config.yaml
num_hidden_layers: 11
hidden_size: 256
num_attention_heads: 4
num_key_value_heads: 2
head_dim: 64
intermediate_size: 1024
vocab_size: 1496
hidden_act: "tanh_gelu"
norm: "layernorm"
norm_place: "pre"
norm_eps: 1e-05
positions: "learned"
qk_norm: true
attn_scale: 0.185
bias: "all"
tie_word_embeddings: true
parallel_block: false
init: "normal"
init_std_qkv: 0.0213
init_std_o: 0.00454
init_std_up: 0.0213
init_std_down: 0.00454
optimizer: "adamw"
learning_rate: 0.00128
lr_mult_o: 0.604
beta1: 0.9
beta2: 0.99
lr_head: 0.0063
max_grad_norm: 1.0
warmup_steps: 339
schedule: "wsd"
decay_fraction: 0.76
decay_shape: "sqrt"
final_lr_fraction: 0.0
batch_tokens: 32768
max_seq_len: 128
doc_mask: false
train_tokens: 350400000
max_steps: 10694
dataset: "wikipedia_en"
MLP neurons of a small language model. Each row is named by its layer, matrix (down: output weights) and neuron, and shows model dimensions 0-127. Each number is 128 + 32 x the weight over its row's rms, rounded and kept within 0 to 255. Numbers have three digits each.
A block is one neuron, or neurons of one layer that tend to fire together. After each block is what it responds to, as a language model described it from the Wikipedia text at the highest values.

L3.down7:133092168170198130107115132127099095102101142103110131119166155133108109149116052091147180124122119126178124165113191182151164071117121109080087130127097110155121169139119122168115126126141097172096112144093162116100124084115102105175142103108145099128090182122167141182146096087118097114142110127104173146111079095124078143110153087120146146086146199174142133152111135144075136213121
L3.down33:130125098139127148096224118147099108121184148136156126073116095089142086145140136075158198128128097122149098152115157123156076087127143082118082132133109163143126120124072124126108165073188141137160117154074121124184103115074133130097063066069216143143077175138167161100187151139080127118163070152163169193162146133161099150153100059121109107098145202141158100108151116091104099136121
L3.down106:092138112160144125128130130088120150131146114140184147082158129188060158142082057108151136132109111141159126109156127125141176100157104142081137200154171137103136119127196121142144127135136145144078133084149083073167073099158066165214121143122169130113158160183128129134114111157096092099126117098138139138179137141075169103137170124126079128083167156167135159138118116071126023227135
L3.down111:150092210177146122162149161152162134171168133126160102173145090129084129140148097116146123096179140132165188122130135147170108068162099072079115142138077132110107187127110159165120142106133136110123177153119211144171122093085189095108093071133149130205077151110083090105135152184102146163172107173124131161124106083167106134112164073201143110139073142135159170125085102070107154177140
L3.down197:121121148091168171113110151158056126160123146164087161154148122119132126129116095145209162112144136085100132140166124159115128157081109066111106109151119189117144192132146188197080189152120116150125099110129096129160148147168140126134127076080176142215168116186077127140129140066112101102090169181071102147060112110081124122055136130096097115132169092123155192123128170111125105180123
L3.down209:124138132182115068091135102092120127141150103126117107091148094098089114172135085111145167084116120192142093134133115094101141095154119119132063146133111135196141190151110084227112147129135189203094111145108173059145075142149118053156146151171189156112103144131158133140166098118059140156152115166111175149137145149147026121073155176164098122101133194138143128080167149149131107154149
L3.down406:165090134136192155093159099128125096141152123131112089127125143115062138092126081131099143132151154068176159208136128147163126087152164123097120121171091148120134188113105140158110109096170091141110121153083160105130149092137136110119188146138159108150090181108151144148128111133109100131211111115129154175086146170139087129120164143160137128081133175156104158141059148098114137126075
L3.down408:121146151132172125097142129103112146115129114120128145133094156145165084145116097118122166144085120132161092212092180135145136111055154116129160121144095135155117125114083112155159163101171114177107134134095171131100145065088157144082094171164139142124103169035116151170108142140092136115126120123162148124111135108093130091157193089153128129124155150185122165139126103158099040075145
L3.down429:155167172078090143103095142113059121139171037168163100099128110133134030158067122118074150133129149131161111155141111096160151132095088140122114119144154089062112136146122111152122126118092160170106127104142156184148171096169145125159124140160183160113114159085161113209151136132095140098159147094129090121179161131155122139157142096130145133092153146113158141163088148162138148203161
L3.down580:155079171133116145152142129108070034135156173157097157089171140109116113122158073132071099101083159119082089110078127157114077114124090124129110120121163193111112190106112126157154102101165089162101118169153137109107125146143083148100147136128135156161160128134147147123128072125085189103115110112164074170146151082172117153109070092082124145094152113137136128096145081145147127172090
L3.down660:128168156197122138116088168112043141135156166089117131102138198126044155114070096089136158107111158099139097159119131185162147158139158128095101196141142078139139136065139135151171091157123146166136093119136107121162147176174073122173167135067092088072073168132149144151119174071108138138089089099152157134159134125128111118168127087127183147171115137198136107099163102101117111151104
L3.down704:096112150153177121160106151124167144123172088120093139170175175140135167101094053125118104105116113116126135148107154138091125099140104135162123165121109120124148179073160115131152121127111129089120119113108136074107118100211129075111149139187130117149114110095128109185128118110128098125105119132130096197171114116138089128160167105195073182184184164126141118136137136148084187126095
L3.down773:122093148147138134144065124128095121158082111097078142137148129130111098136144133131149145061137131132139128150156122156147174040146126098113082097156050150163118149113044108176130123074135127111135128159103129113066089157150131089113111178114143082143114131142134179177126075172130155138184122130183193186099143235087118136134119125161107134122183174158112158118062129128105133137104
L3.down840:153126118154162137130066139108153139105136142161168121122144138166027093082094081085088142106123112083103108148207169186162097092114079117102081170174159108102123168168142149173145145155180123200078096100088115114073133150138122103140184132143131143145100175123168175182151098106123079102105113166162135136123171117165103142122163080169147107092144176153137163121132141139106120215121
L3.down866:113131172123118151088188148072085105096121151062127129174110108105163106113129119136136124129116103150095139101099118148076155073059121125087135100195088151135133074144116088080126131158172076132095127147099111146121062114125172123101122102149165141145132117120162113183165128121126180178157169109149142133101073187103136141087111070084198129088149158118103125181155099178159146170128
L3.down918:072104147165123081189097102121179103118130145133109136182128079141082137163092084116161142163109108158120187140115138122134132097176049105092112165152143126171144134134082172165171072145164110098196123131146197126128086111118179121149148117128103102134148139121213146112127128080138126154105119110149125154144073162139069100111108072158131150125155141182166137109109168119063127156141
Responds to: First-name final pieces

L3.down30:122141177113114165147145074107123094159185114105131190195118107143116115132109143139090101163141114132145160095143117145096144101072139139162144148212070109109107093135075157118115082171162138153155116133135125131113123060095099104080083139164147159063158138117120105090217085120117133183103113081142109156132153156092089130087117097072166152169143181102122111148152161175078124076113
L3.down97:108118109150105133078143187185109164173110130175117091146112116135184105112164087134106101102088166166169121076220130126189153117077100141110143086102101131141129130122102122133063155206109094056173069079157105143120121130132117136170122165141114104130122074115158111255145105123184173133132167113160132115088161079115073111104103119114142148102130168120068123162141146157149089124066
L3.down143:083122155126117066173116108114196086125100169101148086097157152139119098099117075064125158114156118104115077133120156125120069092078115114090053118173107080096077177178155188101129145136160159120183153183108154125139085115117142158142143126075152100121120157165161173155173067118109146118139128140126122182106109132191164102160154120192096130135140125119097167066133127031118138127119
L3.down207:102212166062210088136116163093150161086146107085117087140094074126096142171112143159105114116088132093119083152120121160094161097100062117083138122171107146095095105055177139177124131141146117145087119073126146105065115120109160127080095130123100176133168136121141117151119105077124122143123109123163122125167113103138152176170111228115183087144186171117122147115164127147120133179096
L3.down217:160158029170139077048134099155122137132107095113133152144139113181132102131140084143156183090141143188056100101208121112130117102093148118153080104109097090162078180126126112148137121120129096103118099072114120090172114074162100141111112133148080113120127149187152130124130143097128083105164094106143157160130155128085097075137136152109127110132168159084120186115183124152117104182153
L3.down262:111132120099124071164060136130105178104125183108167124148123164138138085138110182167111093103050070112116150094160174153137170111174121152147053097191147153129118124117100075188070147132091108156147102077086142125118160143078175078168141144075136084128125178150142119125088138154142193139147179100146085135140164160117103060156162158128178118165109090116133127095123159134092176203165
L3.down293:141159090079122104140120103128157110142186085133123116104185147095094140096117151117161088169145095134203112131101100116121150100087159149083139153146132137132144127149101128214168119175116120144100178098104152197101117131107181166141095130142179178117168148091136120122139128135070119089069100140150079111188133147190169106182121060086122142126072150120127133113075130152112113140177
L3.down310:145138133201139104131136144177134066125178076112133167168098172125145065166162070181133146126163136175089172133104171230121179129147050091122149134079068137198078110151143096110133129112132142161123090149187187114127142036179154110165109139158124170173095135084118117191160118139090155150157096148158130185109122146120043173125113117084090120137140156127179093114114159154111116111080
L3.down577:118149126147171115179076144104146163130054104116099114106116154182147130150097118119120138090099139098177062153141120130183149142064136122033150138119173098103138101089123131099159079122175177094076109130109176048091120107079129142116138076051117105099094134165148097150142088099159100172117123142182066020142143131148115121092105112146103114077128128108118196119169143133108145112096
L3.down602:088079119153141140188138149118127147082131153169116128092119145112145093090138016146130135114180106093144132158146145193124103092179122168171162168165160134084134121183180130095151153164084157095131129087083120130105147136140159186162165143099137121150160166124177113130109114089141120076122098152076077190113177137116117092103146200153107117170128106167121175158112159175130150152147
L3.down706:163127094105151110075084135191138152177187121074098119122091104122145126162162114081168174118142133122155093113055121171068138126202130132077158097143091179140123091131165148143147142115155187116085164086175142093121164135125062144136143123155142111131182158144119164127093103105091139149112143126117093140147143158115082183141158101123144093138121124112141102119169109114139057113103
L3.down740:143131163100096196137079117128177198152097151136078163186113100152140065130153112105158119147107129112139172111126118148176107130068142132087113114089120144084088129108071157098135172125132134102200156099091109162168127089118182122093125138145163170177141133092115131116066178107121209130148111158135095086144108128102122106104114083109188142126087173108119199105160079060070108119103
L3.down751:127128119049126147118155110086141185146137088153127154115115058188180109119127148125088108165123150114145185174120173197169110138077167105136061116215107152098072138148081104109114116174140089133131111123128113145117038173165196109148120135106122191132083124158179169111127138130138129110089115160185094104093104156064075123144105106119140121135075130121110093052098176138165150162180
L3.down795:194162110146159113113104134153078159144116108135090139127143132107107135126147131138091123084088124135115105137106107100115150132174128161092089156080117140104121094130143107048083139142076063128128122091184137121099126085106134138167088110110123108252163147117113139091118147146166149158154115127128101146177175135048176075147151170116107111186109149106101123215104104137095163144122
L3.down879:162141127037173078139148184081131112118124141072157135106099117151090054101129116103052115100122197085110106144134098154140066107144072146134150124169151197160046116082127133105145123202106090106145139063117128142145105167134143187137113124096067203136152180184106151095155140119106136167183069140101128156144121044153089159141136121171164110207162135178135170106145102125157108155098
L3.down994:111169119109075166149123106117124127085176141118140173099143137135110073167182091143135141142110151095125122154143090157062181097137129123108124117162141136145128101108108079079099162146161141132147147125146128103101149054134128170104106151133136163144121067069127150167119096126123156126130073109103162171167127160114136088162165144129144122131123135115086146212110130109131219091164
Responds to: Month names before numbers

L8.down908:165120128060118157171141184164089174101110088090199130163027180154085113102199092160167056183123190129076100132112172143146043136135108103102108184126099160127167091148149168135097093118069105110202123131077102161129119129129125133174090117104108183168115130148104168124124090165141173114090124162117118135162147092171143117183117149129161137143153075169108136143066136100188104160122
Responds to: Number-expecting positions

L5.down313:128169131093155112078148126185061121129114125120155114168139128168119142155135108142178167124126123131117069134114160095193136118124103137133106167164193122107102126092074141079135086105136174101095148155111156129142127084131156170073111101145128112158113119077146135149106135119165112158097149093124152141120145082116063153148115144117132131189160152118152084126100066113188079113098
L5.down395:210165128155046150084087104105174144111094198195084121146170145148153139134120132113175097083105142139129172152095067099184160149154133085171095114094105133149130125172159104135121141128145068154107123186087108120097139193155120098139113159137163127185129125118107152091124094059141125104120106134144122131124123139144102129105147147182080089097163148167113091046128069186161165122143
L5.down708:167121141118135183190094086132132138121118120111102156127096163131088148057138148129073139125103193131071156137156130131148126121101097135162129069110146094140158132100121126135205203132185129085107124125087069042125126124111121147089184139142115143136160103101094162162134128079110135173114133124115146105131176123181156153096191089097129156126125102181140076141157103173126161132144
L5.down835:163165081115159128116180142144087182122119167168150130156173148138167084065170171114126124166086183128104153143095098115160169106153118115191111083129142123125130082112151093139135154151105042107131100101123144157132090141088089119109096144057132102128105136113170111182173134120207148153166180092165185082135104117118130154181153136106140093135060171130041063209171127165131116119139
Responds to: Past-tense verb endings

L5.down346:147122141078105085112120084167149157114137107142163121145171125160115165165124086106115176144085151166137114137085101123159154138151131085088132131140174145106160177115173098113123105151119142118159182204176161129122158142153133162082121113129115132165172179102102132145104099124110146106085121104130139160175091136130131157107123167119100077172112144180193151113154173078149118151126
L5.down484:110080113151149131095121166157142141110171153131108098185130140141098111117141108129127129093124155116178148085063163153148083165161160119126118156123136103117171100115102155076132148086160151120156197178119101108119146092086143172166116110107111164174120119080135127147099118158124141123180125162175086106139132100077127162131169162147197148161141149132136144135148109103135166208158
L5.down540:147252140113160081140128168165112136108110093142149144136112163136099119123124085092109140140150124162110103110102094137177135133130185146207158144108160119103119082110189063110130129161152120120162091105108146156121143148177128111118113133162193128183144166157093128060075082105124108108099091160117099141157205094092126113160131115129129114130133136169152163142145124079143124148115
L5.down866:125096112075172169121110178177129131116152157090128150125129102103108103138102126109173133134180096158162151142081181067106157142129186121159171087177123159132121178099177153131134204112145092151106123136092139104158112037141088178104144188147168148134151131116119086132125113079140122133129138078110164086102136079119131145147107077107086133122114130177134089183129108159097163083131
Responds to: Determiners after prepositions

L3.down165:162196117132153132106169151095129104126137147160170119138113171126125073134140098097107088169142123101042138182100089157217108111167073078134128164166111074116119154144158110120128111111085096168155117113118148146107070157118147066122141211081129128092126123105121117225156108116128139128090168103210128089091053128175115151125134126152124174151091123181130128132158095144086181102141
L3.down235:169191112165147100170148108092130153108148162107090163078126102165130117054110094145126097133132139116160081196093133141193058126107157121107088105110088154192126188124172146118154182129111146096116137104071147151151172139146112102130160165118085128130099130102093106132149115147149119110123084141113116162142117135150134091121131118133160165081107098110134090097088075130088079139117
L3.down267:122121143110100175079120146129095160117181164133138098104059143117095135085123126157131123065111159142113136132116075130092111164106184093137114120110122194174203073141108145069239182115104181117126180128103096116121130155077100145116173181104124155064126153112119106125107149154117151193116108160136070120099155159149140128140090105123130191096095087189140102069159128140092154066162
L3.down269:117134109091185127158101162099077117093126138123101146117092174110127151068130107130151111098121125095095067057129126085102138127073104105128144158102084128116175123122171152097126129155094143127130094165099087145102104182106132138109159136101085172090129113102179089159129192095152102150150152111130144180144096111137105113105201105088167100118155106174170091127132087116132149148083
L3.down361:163107090109163103142172107122053144036171075135137168139095150116142095179196157121114139151102091139151113141173121076155118139103156086108111130118106121071103147116111175091136151128124127129108121107146126074120111135147114052119100071152083207148118143049170091150152122116120113061140095135137129197145109132120116163119121094114082137154130155203110142147125091139134079129121
L3.down382:121111122099089103207123167090143109080147144100133133135034117117136126086113157156114117147122125098114115118059140077146148127088100134113187122191144170162088210078184136167089146124142159146162102074109154147064161156125166130149101109114137149079112077129101100146080124126109111095079137166130124095095081131107158156149183123098155189118098163153142153141110126126138166116146
L3.down502:174119125138080164100113125110079096149136171152130098157117166130164176137106115130123120148152100103172088118132103146099102129127153098090123090101156140163186137123134128129177147104099135132128116147145126141046151168125112188175159127176146115142163150081110112115171110146129071177119162132118066131118163132116134097113112136091137118138161099125120164088131094097155161143155
L3.down531:124103185078128120095129126135091076112100102140121136112141160085086125107113151082151165131139104102111090156134168089118122115070168113119189170138160105079134076093164135171116153127123162100135077120157146142101109147127133129108168173207109139133118116052053099173091112125116116104149173144149096115181145131128085122166151136096181109075075160169149117139143188136096110086126
L3.down639:135113113156146111154125135135121132167109167117226102096124093117145124140139097119173086150107138126161121184133151165154118116130124129131130175128117137119090111120136127132073156123112096093180092147111133155134134140128094132135082134109160186168095173113154108162114090146139188167153120101154138181119146156174115054130168104102129020099169051099095199136139149107107133098121
L3.down640:194150117139141107112178125186106181137175165165182125082132090115140067143132079124115149090069184118108138156142138145159068133074126108099108078050107114124133136108142077127120140119191079080138102096125147132136085179107123136094088115104116136201157166126098136092116082105112064107118171145137134181142153122058097126120091108089112077169123155103144115085141065081133186171158
L3.down668:171150094124102081123143103134151151122155171162130173169110134121089107083109114072088096100137165084136115187115140112102155107115157106141177083159081104140157152147095122108147165115125110145114108074130149142100187187180154091155140120091099107183065112114133139086132123090116096108151101085132124166091150124147156162077123096158171091160111134160145080136112090095081132095146
L3.down677:124139102161086130144133137154100155116162169112153116181132150098108150174112122144110094093127084132132096148081156165112134164154142093198160131119115102138170126080132155109110161124168080145139086132075195120165098067078089091165171111106113153099082120143144175152117141149170101105111095083162137178179181116071142149079075105124169124144129154088141137192118156107173166138112
L3.down701:145116118144137104119163118087108132093144120154129104116159166132145098132187084105112121102199120120135151192128151170170148103165091128144138149178174052131145084140206167078081142161137079115173077055114138108074087118085106029177090129086091155103105161147116122171076166105155072165101179086190116141169164124121182122178161093135142099161095088148126193133182136080150111103113
L3.down727:092156091090121092142150165118178153154141119103135147147182089100082081079161143088149019179170105087129119210109135073107118113123162113138167150160160131103189058118089167100101135159186103146141166125113165197137079126054135149123072163118112158130127138107098117064104148197097110155095140157115125152088149113123155145154117172141194136157082148146144101153047181167138168128129
L3.down857:146103152189137163133139136144111146078118131148160139161133130078189082167118142092151149101144078123130089120155117122076105133099184095091067111156146084171115176160127130117075121156140112151102117115135193148119139116169179111131147153146084160110102130144144068121150127096083163149106088133109172131106094099122125122152133139121092132136124180192100118192165104062055155087133
L3.down953:118102095168134144167133152162078134098148162186177177106181173171122138110113073095152155157074117106120080097143061076114093176160124132108085123102161052140131160155108123074087075136106111112154149127134119161158134096115122102156147159093121118075124166116153131126155145164112191167135106096193122149107123137142120132094137161204099155157171141097091105113103092165107144115123
Responds to: Post-subject verb or adverb

L3.down38:139075122112145175152059119117176045117117132125107146118119114122099138131131164185091157152115121156087160069141173129123143132134096166143092164155115134119126081117118111106150096151129123122074164124115098094115117090138110110126086068161172096114123146101071151157190113127078152122081093150153115129094136156114131148163155145156110159122109167087093095157107186104141086099142
L3.down109:175095123106139162110122105149117134157153094079136056139114108127145128151119093123130144122125128162136162161077112101122064123168125121150037109098140201162188137113139140151117200113054135111134129066101122125177121166152134174123163081089118086168121176063105101092176117105089113137170133104134095140113167104137123122141180174127103146161121127188173071173152109121102132216149
L3.down167:111160123132182098085108148122158083102087149121118122145119117183065104096133147110141107119081160063084098091146199159132153139126084071155100121160151151119108146163107083129138119093120119153077135088187094093151129190088102136081169205139131149185134101108114140072144160134169192126116177113151110092085086156145148133144162109157207161158141076106104090160143138084102139101191
L3.down178:122163122140100088096154094113154149107145118102131092144177122125158110147156172097088168134107212106140129104097062110085109141088108131092151097123144137133120118172122105103160166083061046119144112130107170170121140111133125145056091180163107139099135171112114110133104157116140114160161164102131165164083158095104150168170118088175107091145163120100111148177140107118146114132166
L3.down322:085146146130081107207130065109125137108147068141096145130170105111161029081109066082117134160166227117135144142121115087125119140165096101080112174147075082130131142139134172162154160153119101078127171178124116111173115090103120162145161180159118158133188096156164117090083153118151143124119096153097131194083133147126086150082095123134105117135098058130127132133099114142063146141120
L3.down348:165134132113164115101075110053143157163124137147139190144128158091193140180126105178183148154174093145108195122058114143130134071135144102126120098147119154105175136137106151121139184129153119088112116079205134121172061067113186175096116166146111122145160090066116118166135148134071108140126130097132187149075131174104100129109106117124101174048096094169177071139107173155079128151134
L3.down353:177115176105091198089147108111125095110124106064080132136156118109127097141207149102157139172187172116138127128122115095077173055064135110167105125127147147027135095118140132058094164112088075127098113122064124162092143122107083095087167145118099161133117176117115124127110122093171078102145108123095142166129099122115119067120124120109102135115123132214161046177171105119113091113123
L3.down567:135087145155113195172127092115106163137167147110111107121122155116143110131127095115181164122115153170140171105131089103112161112085200074097115143120108127146193123126100068137184122208078111137127110127170102183142106108094075156100130068141144084111129147056151113168186177145072176188190109087133097158087117150119093088130143065112102116143105125161143141114075122165137105052126
L3.down573:185112159149086148105107096106122135183103116141149179140123151096116180083086144084151139148062134162165130153141107092112169065116112126112134108051117081135179118170072196157124095113108093147056143109107078203090129077131091153173089122193109126144168121118163123135144154129184186077191161125180144144113122130133100152087129138116163060117130129154117134134224106131128152129097
L3.down641:179134175174121132096106056121089106180155134073103157143209146164099130078125170096102111181132122161138136173109142078069169093131143078124099129155128156105157157132165086158097120122166075146067104067128047123190114118186132141096178091067106062182085101129083138106129120158137097137176137099154148100088085125119136111165116065174108117122159106122146129151193081150154195163116
L3.down705:124169172111133137146101080156143097192107143092115150159150127087164095134120145119119217181084061196202107119162093160107115124150189068154102130138108147097147112120125131095150137107112154153080112139164104083130126070089171094125114108195081121161170170181153205108159122161116171189176139164094137136094112151171150178110142128141104108143093139085120145120112142144184143096153
L3.down752:115097090162132095094122081180121092112101110131119086179157084127157111041121160125098124149126135150142089134036172132133148120176110123120049094124150124114123100127100075068114100171134125138083119115162128083115161131146112108142164135155124114186079120123128122123088116181085092123189156057131171108094155155139143141082177092080079101086113153186144120125177141106069101130095
L3.down887:172101168195134105136119114129159100081127164107080128123155145129149173117089140169132168167153078165105097083165117110199113129164078139140148143159144040147126074100127130120095153105089144134112121042128145103117130155190104134121139175175102101165136124100176103066164120119092075125146119094111124151128142163157131133084186117060132167190188086165181149104140150124106158159141
L3.down895:103140119176126109165159103100136083151101177111163131120138065128079173165178082072109139162114074151215127143126106087146215074069150134176113166075110146090093107040107131102138140079092109119022127175109095160127082099110152086132060176119136104081091121095109102151115188177120127103138089135174089169171167140123144124185153094131068126128154146167139140186126114127113108121169
L3.down897:111149129127086205114184113122167143117111111110148102135139146134122156133076097130107150113117120165163095105139094106155117137119166155129109168113153130138141106108150137092131125107114092131161119132155128143176145127137069175140082120093111124136128159150145059209157125158116127162123081113095155129101206165141144094102142151107137154110120083097138159175135123131098153141136
L3.down973:148121117108072103069111123133168167131166089084060145131164125168098120110155083038121145134154123112173121103137098129061075115185084149113110106150119160145098080130144158143117142090106149145164151127166170084165075070116079119129142142090131153121141131166091104125147119131106204136143143161148140142180110159171137102191144120152098169097107160101143124187111199135095123110085
Responds to: Compass-direction adjective endings

L8.down955:150116111176178124095146081095179136192093183033132066112192158144103132128082166141153084121118097153139114131134078183153160104099136064142102147126154122137108079136094107133120193097116160109091169141048189136115074131093109119183135149150185066128111167132076115178120100160065130128137147174174163109120166172106145097100178116106142165110141160140133154087101089128074115118169
Responds to: Mid-word name fragments

L8.down237:141113117152189121069061111147088136156094122176095151166177143131114103116081090115128115149100149079152133130114113133153136124125087180159147126129110160192120138143200133123128131161101124170025043097151090118157163163198113184182133150151132149187150180111104125202117146118163101090071151142092108139142147101152163149109192129114065115249125101182077171119146089114034142131069
Responds to: Place-name and direction fragments

L5.down535:108127166072117089163133135087101098115128107128168105104134180082124099208169131129151102133093136124106126164167092167075132128137214073137099149146127130154101183167114159108110127146157135138108151176124144138142118107175133148131148094102159168128143165206117098222160104134169154109181131052131161117098112178151136086096143107143163089150100142137088066152151155130133155131151
L5.down720:079162170151116197130137054174135161165145144110126116152160108145089112119194126155102105166109132136077148148051134154117174187089136109129164154110178123163198108185078120140144084079170110152127125154153149121165130164085176149089148137130150078106115136126109140146093157124113116153144197142083147100134111134173142114154087076083093135089091159158149133092174151161094158117119
L5.down784:130109100167120140084120174144084140095087158124111076161075184117149119151073112169111123116184143078132176148115096131157103080115139118130114115125086145124145101094192129161150113135113114098115132115082148142115158081095160101091142102079070084118088110141142103121156048071131139124123173136113205132161171102086111160122096127158184128097122140139122150116117124106090088117067
L5.down907:145120146115127150128156133135140131102138126146123158102119111115138131151094136125120113159101142163126109123117122119164109094094131143131142124117131121107150139127135124100127099112134115087125115141141126159156134137099108141140108129154111141133120158154137121203105127125131117116096123165078110138128147111112126119126121104148134144094109093126100146217132185148121127162140
Responds to: Compass-direction continuations